Weights of a small transformer language model: 6 heads of 64, 845M tokens.
MLP neurons of a small language model. Each row is named by its layer, matrix (down: output weights) and neuron, and shows model dimensions 640-735. Each number is 128 + 32 x the weight over its row's rms, rounded and kept within 0 to 255. A neuron's up and down rows have the sign that makes its largest values positive.
After each neuron's rows, "fires before" lists the tokens most often just after its 100 highest values on Wikipedia text that the model never trained on.

L6.down460 [157  93 118 154 145 143  79 124  69 137 156 142 109 151 143  91 109 113 109 155 159 107 138 141 123 134  98 122 134 122 120 129 159 102 138 107  76 150 133 162  95 156 191 108 117 178 167  92 136 114 154 136 164 145 154 154 127 131 141 158  95 133 147 154 118 131 115 178 140 112  95 131  93 137 100 117 127 130 151 143 109 147 110  90 154 152 143 144 164 132 121 173 175 163 145 145]
fires before: "\n", "–", " |", " /"

L6.down65 [119 143 138 159 166  63 153 140 169 158 139 123 187 108  89 164 121 187 137 139  95 151 145  94  97  88 126 142  78 126 145  31 112 128 133  81 108 158 157 162  90 117 182 142 125 172  79 162 124  91 183  71 132  98 135 147 116  99  92 136 121 186  59 100 128 136 116 121 130 129 146 132 172 183 141  67 154  93 150 141 125 146 123 171 126  91 138  97  67  74 121 135 149  82 139 176]
fires before: "1", "9", "8", "7", "6", "5"

L3.down915 [158 124 158  73 133 141 164 110 162 141 116 148 176  91 133 122  79 134 163  98 107 174 169 174 116 181 158 197  63 149  91 108 128 105 127 135  97 155 146 109  87 103  99 125 137 180 107 120 181 154  62 126  90 122 147  83 103  80 111 122  76 174 198 117 138 148 134 184 150 159 138 123 132 128  49  33  94  63 136 179 171  60 144 219 149 165  80  53 206 120 129 110 132 120 122 114]
fires before: "1", "2", "9", "0", "4", "8"

L3.down117 [133 121  68 165 154 175 177 144 156 124  29 138 124 133 169 135 101 159 169  59 157 164  86 207 142 143 123 163 117 132 163 143 127  55 135 113 124 158 110 139 119 146 127 116 148 180 141 160 124 162  60  97 119 189 156 141 106 145 198  59  83 120 135 144 102 121 147 111 173 118 150 116  97  98 137  58  80 144  54 140 145 160 163 112 120  80 112 145 165  97 136 122 125 107 131 134]
fires before: "0", "1", "3", "2", "4", "5"

L3.down1077 [142 122 113 123 114 165 135 100 116 130 132  72 137 127 127 122 152 107 144 142 132 119  90 152 106 117 161 161 114  97 140 135 136 196  87 169  78 198 128 170 198 108 142 162 170  97 103 129 139 132 100 138 123  76 122 164 126 151 118  75 134 102  80 124  97 176 108 112  77 179 175 139  94 159 123  86 106 113 153 130 141 118  67 149 125 165  52 162 192 170 118 144 108 123 106 102]
fires before: " ", "0", "1", "2", "3"

L6.down223 [ 81 124  90 171 150  76 186 114  97 152 158 151 127 136 147  79 128 124 117 157 116 186 138  94 142 107  98 156 135 190 142  60 157 142 137 106  94 173 163 113 103 113 180 118 126 131 140 168 146 119 147 112 209 109 109  61 137 167 147  96 138 127 168 182  90 121 105 143 138 142 103 195  88  99  99  95 147 154  55 142 123 172 124  86  93 188 167 124  96 124  69 137  97 128 132 130]
fires before: "8", "9", "6", "7", "4", "1"

L6.down529 [147 176  85 137 117 140 125 110  92 176 157 151 207 146 169 101 126 167 150 137 103 167 123 120 128 175 171 131  98 124 123 132 100  48 132 124 148 117 147 108  56  94 126 131 162  79  78 102  93 180  82  99 148 170 144  73 139 137 126  80 140 166 124 127 157 145 135 122 139 111 158  76 142 166 152 162 193 189  67  88  89 158 151 131  95 109 103 145 156 163 105 158  53 157 119  90]
fires before: "5", "3", "0", "1", "2", " |"

L3.down2169 [127  98 133  89 183 118 127  74 153 153 163  93 140 176 167 157 122 121 149 111 105 137 117 146 115 105 113 108 163 111 177 175  86 151 141 125 121 125 190 150  85 150 106  73 127 120 166 104 171 136 141 109 171 111  80 100 118 137 136  77 112 145 154 147 145 154 140 117 131 110 191 148  93  61 191 117  88 126  49 138 112 181 114 123 125 124  69 133  85 116 173 149  74 136 141  78]
fires before: " ", "\n", " |", " A"

L3.down1017 [170 167  72 141 115 137 150 141 111  29 173 127  85 109 174 116 163 151 130 147 115 116 119 130 134 137 104 113 117 112  93 102 141 103 117  93  46 127 180 140 112 165  85 128 180 164 153  73 117  99 146 147 167 165 130 166 133 121 156  98 131 122 152 123  63 186 137 123 118 216  99 109 157 108 133  84 161 153  56 190  81 158 168 142 127 139 161 101 100 101 141 141 113 123  97 139]
fires before: "s", ".", "–"

L3.down1902 [127 129 136 158 128 177 207 157 101 145 114 191 185 106  89 124 164 151 152 106  91  98 143 158 182 142 158 114 116 157 111  86 131 167  95  86 108 153 167  67 122 105 136 136 151 139 125 172 138 156  75  99 146 104 195 123 194  98 170  97 125  88  98 114 110  79 222  74 134 187 148  64 128  85  93 177 123  89  94  82 161 159 154 128  85 125  90 133 169 126 166 119  69  99 137 126]
fires before: " |", "4", "6", "3", "5", "7"

L6.down178 [211  95 182 131 137 153 150 136 122  86 148 126 137 104 135 136 157 156 146 106 136  96 122  91 147 127 128  99  98 138 122 193 101 168 132 131 156 136 145 103 169  99 151 138 141 120 136 127 115 115  84 151 127 158  93 170 134 143 208 156 163 155  85 116 108  71  98 105 126 126 109 124 140 103 104  81 139  90 139 136 155 131 139 135  92 163 123 110 124  75 215 134 111 167  96 101]
fires before: "7", "4", "8"

L6.down63 [123 140 133 134 140 105 194 105 191 137 146  75 131 176 179  65  98 112 149  88 110  78 105 145 108 178 136 106 101  90 126 179 112 142 150 127 134 136 131 145 121 121 163 148 196  81 146 104 141 148  74 149 145  62 120  78 130  96 147 119  98 114 132 164  84 104 206  78 107 135 146 138 145 176  88 139 119 111  87 129 160 149 174 208 114 142 127 136  99 158 173 108 138 211 237 107]
fires before: " |", " ", " hold"

L3.down1532 [124 168 137 128 155 140 179 123 134 147 114 170 180 130 109 125 115 114 132 143 151 194 122 124 173 104 121 113 120 151 111 132 160 179 145 142 126  94 175 176 108 153  97 158 178 120 145 148 103 145 119 103  85 123 141 107 131 150 144  87 120 160 101  82 177 137  89  87 140 124 163  90 164 139 136 122 156 162  92 103 174 174  82  89 144 127 136 114 109 107 124 105 120 153 122 111]
fires before: " ", "\n", " |", " +", " −"

L6.down1438 [105 145 103 120  64  96 112  93 177 166 115 110 159 140 140 134  55 157 135 190  56 129 144 109 129 145  93 120 104 182  89 152 154 104 189 131 137  85  95 186 148 127 136 156 163 131 121 203 105 176 159 183 157  71 116 135 201 100 126 162 148 132 145  86 137 178 142 141 146  86 148 138 198  78 155 167 141 117 189 170 146 133 146 168 154 107  85 134 106 136 134 148 168 113 126  97]
fires before: " |", "–", ","

L3.down717 [ 58 175 138  94 121 140 214 145 102 122 107 224 113 159 128 104  70 176 120 144 100 119 129 124 129 120 123 165 159  95 140 129 108 133 127 109 180 107  97 126 181 148 204 138 179 124  66 136 115 111 127 110 118 101 156 101 131  64 131 115 132 178 136 126 175  81  49 101  79 107 125 157 171 168 127 128 141 183 125 113 112 124 148  99 110 134 160 117 196 123 159 169  92 166 108 121]
fires before: " |", " ", "|", "\n"

L3.down2078 [100 130 157 144  87 147 172 168 107 104  99 198 168 158 104 125 128 142 127 127 138 167  76 138  87  90 158 173 147 110 141 159  38 148 119 114 177 158 117 122  80 135 149  68 157  50 123 157 120 125 101 147 146 170 139 103 202 156 112  76  99  75  79  75 127 196  95 173 161 114 128 105 135 120  86 129 127  97 134 167 139  67 130  98 147 119 125 138 177  80  84 149 137  79 143 131]
fires before: "7", "8", "9", "6", "5"

L3.down1920 [136 109 124 113 127 124 190 131  97 138 130 166 117 121 200 203 220  91 142 155 142 141 108 136 124 129 146 139 162 135 126  97 122 121 123 109 117 127 139 162  94  93 133  95 150 149  93 136 156 150  73 107  86 122 152 158 134 135 127 138  98 143 112 169 123  87 150 151 168 113 149 172  83 152 169 133 134 173  50 152 146 150 121  91  83  86 129  78 113 135 114 100 125 135 148 151]
fires before: "1", "2", "S", ","

L6.down552 [139  63 144 154 126 110 126 105  96 136 140 122  97 158 197 128 124 122 110 145 125 139 131 175 151 136 139 138 182 145  66 109  68 119 137 161  35  87 155 159 116 109 104 140  90 147 130 102 126 113 169 114 112 147 170 159 163 168 164 112 105 101 162  80 113 112 161 151 182  85 141 106  88  70 172 150 162 125 167  88 107 166  61 127 126  65 130 122 115 158 150 154  86 121 125 153]
fires before: " |"

L3.down2203 [110 126 171 125 142 135 106  80  82 172  92 109 153 139 158  93 145 137 155 132 133 145 113 151  98 117 144 173 126 179 120  77 143  94 141  95 150 113 133 115 123 129 116 123 112 124  63 134 139 162 129 110  37  95 171 126 103 127 137 106 122 142 126 142 181 139 117 130 131 140  89 141 158 177 128  93 125 124 112 146 147 158  72 184 165 118 103 119 181 185 116  90 129 172 170 133]
fires before: "0", "1", "2", "6", "5", "4"

L3.down1390 [109 177 119 111 123 152 115 132 107  94  91 143 124  75 127  99 133 166 172  66 114 148 120 149 101 124 145 110 126 172 100  53 131  67 111 111 132 118  84 127 136 156 156 226 126 102 171 124 117 114 131 182 128 142 152  99 102 159 123 115 111 100 138 125 159 114 159 159 131 133  77  63 133 148 112  82 145 108 124  99 112  66 131 196 141 134 149 116 126 140 140 124 131  86 133 154]
fires before: "1", " ", "4", "3", "7", " |"

L3.down481 [159 151 148 121 147 138  98 118 103 116 116 101  87 118  83 144  75 155 136 150 148 168 173 106 178 138 133 157 121 110  86 167 133 142  84 110  95 142 160 100 108  74 101 152 104 161 203 127  32 107  60 111 118 146 115  93  64 106 134 119 175 125 126 103 111 156 143 112 119 120 175 139 144 110 128   3 145 135 141 195 150 145 157 144  86 120 143 166 113 143  69 163 111  99 113 138]
fires before: " a", " the", " born", " an"

L3.down955 [105  95 106 141 123 134 130  82 115 128  81 135 154 161 137 117 113  87 165 113 153 130 144 124 160 107 171 145 100 121 117 163 145 142 152 120 101 126 145 143 102 106 139 111  86 181 111 159 105 126 115  79 130 110 137 137 113 127 126  97 132 121  68 168 112 110 127 166 125 134 134 127 151  56 195  67 151 119 189 119  74 164 115 171  90  67 139 118 140 164  92 141  51 153 193 141]
fires before: " |", ".", ",", "0", "5"

L6.down1053 [ 98 146 152 155 129 122 212 144 132 131 125 145 118 141 130 123 133 112 123 114 156  95  82 110 121 117  96 186  97 113 161 195  67  89 146 160 138  91 110 195 114 136 180 119 210 126 138 131 144 114 213  98 129 151  78 149 116 114 168 135 162 143 129 173  91 155 150 133 151 135 126 141 172 150 185 175 112 123 101 134 105 166 115 131 138 171 114  90  88 166 117  82 113 188 163  89]
fires before: " |", ":", "."

L6.down1063 [ 99 135 132 151 126 101 130 194 103 111  67 132  81  34 147 101  97 102 128  63 158 103 161 153  97 147 100 186 130 105 155 157 151  32 120 103 193 114  92 108 111 150 185 123 186  71  93 176 121 104 117 150 142  96 123 132 161 139 159 154 160 219  90 106 108 130 112 156 126  96  83 123 171 139 205  75  70  97 131 107 155  87 128 128 125 164 164 169  93 111 179  80 152 142 138  98]
fires before: "0", "1"

L6.down323 [136 157  63 117 158  79  44 144 109 180  96 153 104 125 113  93  97 103 159 148 150 151 136 117 104 164  76 110 120 121 167 161 233 160 112 112 126 103 157  78 117 132 117 158  76 130 159 156 109  85 154 141 136 137 117 158 201 234 152 119  98 125  68 174  87 136 168 121 135 108 153  94 159 136  80 109 141  96 106 143 113 147 137 124  75  97 108 101 112 192 106 156 114 158 132 118]
fires before: "5", "2", "1", "0", "4", "3"

L6.down430 [118 108 110 127 143  67 105  97 117 117  80 145 125 171 180 114  99 180 155 188 108  95 110  95 157  95  45 173 127 141 122 138  90 123 143 128 113 143 116 124 115 135 118 110 123 132 114 168 167 170 122 136 170  93 131 109 132 143 123  76 118 166 169 118 176 112 168  67 129  94  70  82 143 178  93 124 121 127 136 133 148 154  98 110 149 177  82 140 135  49 166 151  90 154 148 103]
fires before: " ", " /", " |", "|", ";", ")"

L6.down1359 [148 127 102 106 166 107 255 114 166 119 102 121 104 142 109 137 131 136 139 178 120 139  97 121 183  87  54  94 108 136 128 144  58 166 101 130 178 128 124 110 148 126 103 114 255 102 114 163 111  98 103 145 111 132 115 114 142  87 143  77 136 143 115 124 135 149 108 151  88 170 142 173 134 163 102  79 107 141 107 103 141 184 129 129 122 125 136 132  90 190 111  93 116 158 115 134]
fires before: " ", " MF", " -;", " NED", " FW"

L3.down1554 [143 143 135  75 192 116 151 107 129 153  90 121 133 120 157 116  81 125 155 147 152 159 161 142 127 125 140 140 155 145 140 149 123 152 186 157 138 104 183 141  79 132  36 103  76 178  98  94 158 161 158 120 112  91 126 112 136 113 170 123 120 149 155 101 139 109  92 152 135 164 139  90  97  80 137  78 120  71 148 117  98  92  63 101 149 163 119  91 100  68 132 183 134 117 127 103]
fires before: " ", "\n", " |"

L6.down1984 [130 103 103 172 189  80 153 131 110 123 135 137 161 140 100  80  72 109 113  98  91 135 186 147 166  86 139  85  81 119 146  97 112 163  74 108  82  83 153 112 162 128 106 155 120 130 139 165 150 100 154 207 116  58 172 117 134 158 112 134 118 116 111 145 156 119 127 135 129 111  92 104 162  76 137 105 108 122 102 126  89 136 143 115 109 137 154 110 149 179 165 208  93  65  78 144]
fires before: "5", "8", "4", "6", "7"

L3.down1600 [104 162 209 135 122 154 136  72 108 140 145 187 146 156 151 181 203 168  41 168 165  86 125 103 127 117 120 175 131 162 152 150 158  90 102 151 123 174 153 167 117 144 131 130 131  99 117 218 168 135 149 107 159 109 153 134 116 152 103  69 138 105 157 150 157  93 155 131 143 143 107 180 117 139 148  89 112 127 148 168 153 157  74 188 197 146 138 128 161 115 140 130  69 106 144 129]
fires before: "|", "|---|---|---|---|---|", "|---|---|---|---|", "\n", "|---|---|---|---|---|---|", "|---|---|---|---|---|---|---|"

L3.down1921 [137 189  99 194 126 101 154 136  80 102 144 129 117 125 136  96 119 147 148  94 166 118 126 153 115 177 128 141 140 176 125 133  99 164 101 140 182 180 139 209 149 116 124 102 144 160 123  53  67  84 170 123 158 177 127 150 176 192  93  75  90  80 151 112 141 108  59 167 116 101 150  96 135 142  96 188 176 132 102 129 158 155 104 137 158  99 123 132 156 135 160  91  92 137 138 183]
fires before: "2", "1", " |", "3", "0", "9"

L3.down1419 [134 141 103 133 160 168 151 110 121 134  73  65 160 173 171 133 162 149 107 141 134 143 125 149 143  96 164 112 174 196 152 138 106 161 130 155 132 118 196 147  97 116  72  96 190 179 148  67 134 145 122 131 112 129 145 111 119 108 129  69 150  77 129 143 171  96 104 114 160  98 181  91 101 111 104 174 127  85  97 160 155 124 156 145 144  49  90 135 117 146 137 146 100 106 148 135]
fires before: "\n", " |", " ", "0"

L6.down695 [ 90 164 119 106 154 140 117 153  81 141 150 146 150  97  95 145 146 109 131 193 140 154 127  52 111  38 173 147 163 144 120 147 123 133 143  50 107 154 154 133 161 176 115 155 101 146 191 117 145 114 134 101 148  85 137 173 145 128 133 154 105 188 137 141 154 176  84  70  91 165  83  82  65 112  75  92 180 189 191  83 101 145 118 165  84 164  97 135 134  98 146 139  75 128 143 139]
fires before: "5", "4", "3", "2", "1", "6"

L6.down1689 [114 107 106 150 141  91  88 149 125 207  47 159 180 105 177 123 158 206 110 101  73 168 201 101 114 156 148 132 100 156 112 104 121 103  92 146 116 149 105 120  95  97 165 100  34 167  95 154 122 120 104 161 141 106 140 103  87 153 137 137 114 136 130 122 118 102 146 145  50 142 155 129 122 125 124 159 174 128 150 126  72 126  89  91 122 185 123  39 156  70 131 171 127 116 132 147]
fires before: "0", "1", "2", "3", " ", "6"

L6.down1088 [135 124 108 152 103 170 191  73 155 150  97 114 147 105  99  55 162  62 126 139 143 188 102 141 157 140 108 152 104 123 127 119 165 104 108  53 127 109  88 151 125 109 142 125 167 147 172 183 159 111 101  97 157 155 149 168 105 106 153 126 122 118  81 175  76  75 130 131 122 164 130 143  86  87 116 153 115 115 105 154 103 140  66  80 108 139 113 119  97 122  97  92 120 123 139 124]
fires before: "2", "3", ":", "1", "4", "0"

L6.down438 [133 144 100 173 159 108 167 156  97 110 185 143 111 151 137 132  79 139 152 145 126 156 132 118 112 130 134 105 137 158 160 167 117  81  74 147 122  97 140 158  96 187  83 139 174 101  88 132  74 100 137 154 116 162 141 211 104 157 136  72 103 135 103  68  97 145 112 134 163 131 150 129 127 187 105  91 232 128  90 146 115 127 168 110  73 142 166  79 104 124 122 155  31 168 169 110]
fires before: "s", " |"

L6.down420 [104 143 114 148 108 118 129 117 140 123 150  96 103 151 128 145 169  96 160 152  94 174 132  83 111 125 103 116 108  53 181 109 179 140 120 110 116 202 107 168 140  85 138 111 117 188 124 154 160 190 142 108 119 103 136 167 100 178 131 136 183 119 117  94 144 138 144 113 122  28 147 112 146  87 100 125 124 180 114  95 124 113  84  82 127 147 130 122 106  45 182 192 143 199 126 159]
fires before: "|", " |", "|---|---|---|", "|---|---|---|---|---|", "|---|---|---|---|---|---|", "1"

L6.down2167 [113 174  89 115 174 119  51 109  46 133  73  92 161 133 138 116 162 126 102 130  87 141 139  96 131 117 161 127 167 121 135 106 117 146 145 117 158 100 148 121 118  71 168 108 133 123 137 187  67 137 169  93 211 130 160 168 119  96 137 131 234 103 142 134 149 133 113 145 127 214 137  82  99  93 112 124 137 102 124 125 102  90 141 142  85 176  65 169 150  86 137 133  79 150 104 139]
fires before: "1", "0", "2", " ", "3", "year"

L6.down2281 [153 132 116 166 102 147  58 140 105 132 127 129 154 138 122  67  93 152  95 160 190  89 130 120 109 169 113 126 118 164 148  77 121 117 130 151 144 120  94 108 117 160 129 163  43 118  96 159 113 155 122 128  99 175 138  90 170 112 120 139 129 134 153  86 101 116 144  85  98 133 130 128  97 115 115 117 128 111  67 109 129 166 130 131 102 146 145 130 131  62 182  91 144 125 105 136]
fires before: "0", "2", ".", " |", "1", "5"

L3.down1486 [110 153 158 149 123 189 105 176  97 100 114 175 131 131  90 158 162 101  99 105 123  64 138 117  89 143 213 133 129 121 118 161 121 170  82 120 147  97 184 173  94 159 101 136 162 119 150 161  92 116 142 114 109 161 187 171 159 106  99 142 160 120 112 169 114 110 126 141 174  96 186 115 178 165 110  86  91 133 153 119 110 116  91 137 130 121 140 144  77 130 151 115 115 186 181  73]
fires before: " |", ".", ":", " code", " April"

L3.down1332 [ 92 154  99 106 118 110 181 133  94 151  80 132  93 148  85 160 154 136 160 115 102 125 185 168 108  96 161 137 123 145 135 158 112 102 142  97 102  93 148 152  76 127 176  95 162 129 132 125 157 135 143  58 187  39 143 159 129 115 161 173 126 106 129 119 183 139 156 182 130 123 161 114 124 131 111 134  84  44 162 167 137  96 150 112 169 123  92 137 141 128 128 152  98 136 164  72]
fires before: "1", "2", "4", "3", "5", "0"

L6.down1988 [171  83 124 141 139 174 207 135 105 176  77  94 175 163 147  89 121  67 156 129 156  90 126 140 130 103 209 101 175 141  99 149 125 111 141 138 152  74 137 110 140 124 167 136 147 141 156 134 160 138 150  95 125 136 139 132 143 131  69 108 132  92 115 169 101 136 116 149 135 106 145 105 101 143 141 167 137 104 135 196 150 164 161 134 142  85 127 125 117  92 168  89 115  51 175 125]
fires before: " |", " "

L6.down967 [118 185 170  96 130  95 183  92 125  96  76 108 112 146 138  64 154 113 155 126 149 144  85 130 173 105 113 108  73 137 123 157 101 132 123  57 106 138 132 135 105 127 186 127 239 196 139 149 125 135  79 137 157 150 135 118 121 117 139 144 128 145 136  77 135 192  94 124  87 115 145 120 190 134 114  83 136 144 114 190 140 157 128 111  82 146 108 160 100 200 107 105 105 137 184 139]
fires before: " ", ";", " the"

L6.down1383 [165 165 122  69 129 152 135 129 146 139 139 148 115  62 121 108  69 118 133 117 144 100 121 142 158 159 131 189  60 148 104 163 157 114  99 148 159 126 128 113 191  73 106 111 132 141  79 128 182 107  93 166 123 149 189  99 134  47 149  98 118 143 113 159  91  73 133 144 118  10 149 190 148 168 127 130 108 152 168  85 159 131 150 167  64 151 152 113 140 103 230 131 173 108 106  64]
fires before: "6", "0", "1", "8", "9", "7"

L6.down1723 [121 136  99  88 109 100 119  70 155 189 140  99 155  86 118 153 109 104 163 121 121  88  88 169  51 153 150 152 119  80 129 114 180  81 160  77 177 109 103 132 167 106 163 157  76 142 109 177 196 162 107 117 154 113  64 181 161 113 104 156 131 131 178  91 134 100 119 167 119  81  98 137 119 140  71 170 148 159 115 102 112 113 162 130 130 141  63 170 105 154 137  92 125 168 213 105]
fires before: " ", ",", "1", "2"

L6.down325 [113 144  96 126 164  87 151 111 134  98  97 104 141 110 157 180 170 123 167  94 148 141 127 141 134 128 153  88 122  89  71  71  93 116 134 161 136 142 120 106 157  98 113 129  64 137 103 154 139 122 120 159 141 174 164 116 192  96 163 113  94 120 155 114 149 149 121 137 112 101 133 128 105 131 170  34 187 168 153  80 143  80 155 155  50 151 144 104 111 106 137 170 128 125 144 109]
fires before: "0", "2", "9", "5"

L3.down747 [171 128 172 170  88 138  98  98 126 107 111 178 138  45  97 109 107 188 113 156 118  90 119 128 128 179 163 135 140 158 101 104  76 138  61  45 124 160 111 139 145  69 129 177 112 113  99 150 159 129  81 119  83 165 115 144 130 124 162  94  33 101 114 116 139 153 145 128 150 129 172 125  80 187 145  94 135 125  36 121 168 169 102 152  91 146 108  99 230 155 127 141 115 176 120 123]
fires before: " ", "0", "1", "2", " |"

L3.down230 [126 145  95 151 100 111 125 171 174  88 131 113 148 192 115  90 120 114 119 100 160 136  88 139 162 159 113 160 176 116 124 161  63 103 100 104 180  91  83  97  99 125 202 117 131 165 135 134 141 182  71 143 125 109 106 122 135 127 150  47 109 147  93  98 133 150 139 158 162 126 150  97 134 105  62  92  68  92  72 107  95 121 175 121 142  91 124 153 166 150  78 119 140  77  91  99]
fires before: "3", "4", "2", "6", "5", "7"

L3.down175 [122 173 136 126  83 201 154 135 131  92 102 130 130 181 108  60 114 143 127 104 115 128 138 143 140 102 165 153 138 161 100 144  80 108 117 117 142 114  93 150 118 204 140 110 115 125 155 158 129  89  69  95 102 146 160  27 135 144 141  86 136 137  59  95 149 160 125 182 171  89 121  76 147  89  85  69 142  52 107 118 164  91 143 221  53 102  99 109 186 146 147 138 102 114 152 138]
fires before: "3", "4", "2", "6", "5", "7"

L3.down99 [ 37 126 163 122 148 122 173  89 141 141 163 160 111  95 153 114 186 155  93 147 134 128 121 133  81 136 118 151  94 143 186 146 170  93 119 130 156 145 168 173 109 168  90 147 115 138 189 176 211 110 154 109 133 153 109 122 128  92 158 113 106 146 111 158 102  74 142 166 171 114 113 155 149 127 121 227  85 135  83 149  98  83  81  98 133  99 182 123 155 146 142 137 124 136 148 113]
fires before: "|", "|---|---|---|---|---|---|", "|---|---|---|---|---|", "|---|---|---|---|", "|---|---|", "|---|---|---|"

L6.down987 [ 95 126 122 148 147  75 169  91 146 114 206 137 125 206 146 120 161 104 122 113 145 143 162 109 122 109  80 108  52 162 119  75 108 133 123 138 120 108  76 144  87 135  77  85 194 135 130  90 138 115 138 140 121 116 184 158 169 125 161 112 137 137 123 121 119 113 117 141 124 112 131 154 115 142 115  39 133 120 129 101 110 108 150 184 100 110 121  84 163 171 103 153 133 120 154 128]
fires before: "s", ".", ",", "7"

L3.down567 [137 148 137 128 138 119 218 122 180 100 106 116 181  75 170 137 135 100 143 140 157 103 119 122 118 149 113 147  60 146  69 111 127  96 129 121  86 102 164 154 145 113 103 151 112 129  85  61 206 156 124 163 123 127 168 113 179 169  88  97  89 136 187 113 113 151 106 177 140  87 148 184 162 128  56 168  62 129 173  94 163 111  80 204 176 166 116  83 159 128 111 126  88 143 120 146]
fires before: "9", "8", "7", "4", "0"

L3.down1134 [142 119  66 181 101  98 116  86 150 127 136 129 161 138 114 145 162 127 132 164  94 199  64 126 111 151 133 105 124 116  96  93 106 105 192 110 118 146  69 143  66 197 139 157 125 151 123 152 116 119 122 140 160 134 115 108 131 119  86 133 150 125 144 149 175  85 157 133 129 119 126 127 115 194 150  94 111  75 127 110  91  98  67  91  97  88 218 157  67 129 138 103  78 142 115  96]
fires before: " ", "2", "1", " |", "8"

L3.down187 [ 70 161 123  89 131 117 178 120 191  95  98 138  81  97 135 126 106 100 129 105 160 124 143 170 101 140 150 183 101  69 143 144 117  83  85  98  91 130  84 137 128  76 126 130 137 132 116 190 141 100 123 155 176 111 107 151 222 174 122  63 162  97 110 134 139 149 123 126 160 215 148  96 103 142 110 155 163 144  75 116 142 101 113 107 110 137 116 168  97 118  76 116 106 156 104  26]
fires before: "1", " States", "2", "4"

L3.down1144 [ 37 178 125 115 119 117 147 138  85 140 101 169 151  97 120 117 109 128  49 125 131 203 151 158 154 106 125 165 116 141 109 139 126 143 104 120 128 113 127 127  72 145 143 175 172  86 123 165 134 135 120 104 104 144 167  73 203 112 112 112 106 115 192  86 150 173  77 103 126 147 155  77 159 165 116  72 128 105 106  81 146 227 104 116 125  94 119 187  86 101 102 142 109 131 131 177]
fires before: "1", "3", "2", "0", " ", "4"

L3.down2024 [134 112 151  94 148 130 168  90 135 135 140 144 125 143 122 137 158 152 160 107 146  76 103 135 132 117  73 116 105 109 116 138 139  98  77 132  57 170 104  72 167 151 169 143 175 154 147 150  80  88 163 168 100 169 113 109 120 166 134 162  73 154 142 134 119 145  68 112 137 185 129 158  82 143 179  66 128 188 125 172 131 195  95 172 129  91 107 124 111 183  97 153 121 156  83 150]
fires before: " the"

L6.down1259 [162 133 117  88 179 109 139 120 115 131 121 127 157 151 147 137 212 122 180 108 167 188 149 114 134 173 134 119 152 122 108 129 107 102 103 127 106 161 179 160  63  65 123 125 147  81 111 108 144 149 156 118 107 109 144 119 110 132 120  94 118 126 149 134 160 130 190  97 179 104 115 135 118 135 135 108 140 167 137 152 157 150 138 121  78  93 109 152 133 134 200 116 123 132  82 125]
fires before: " |", "',", "'"

L6.down1581 [168  81 108 151 101 140 241 165  80 108 166 158 180 153 148  68 156 124 155 109 117 114 173 127 100 127 132 167 131 120 151 146 175 121 171 108 145  91 129 156 128 124 185 121 201 106  98 160 157 134 141 107 167 152 171 136 123 126 108 135 153  78 151 118 175 112 118 178 161 113 149  85 106  88  80  56 182 170  95 160  97 152 124 133 143 137 100 106 140 197 137 130 146 122 160 142]
fires before: "-", "\n", "ic", " ", "4", "E"

L6.down2057 [133 171  88 127  45  79 155 108  80 154 135  91 110 116 132 123 114 108 117 109  96 143 114 147  99  77 153  89  99 114  95 174 181 131 189  47 140 109 177 112 151 178 133 134 133 186  70 197  73 194 116 143 104 111  98 161 129  89 189 111 114  64 124 206 116 133 124 111 164 153 132  92 191 119  91  51 145  89 107 116 132  83 190 155 168 111 121  99 128 176 162 151 161 137 153 104]
fires before: ",", ".", " and", ";", " ("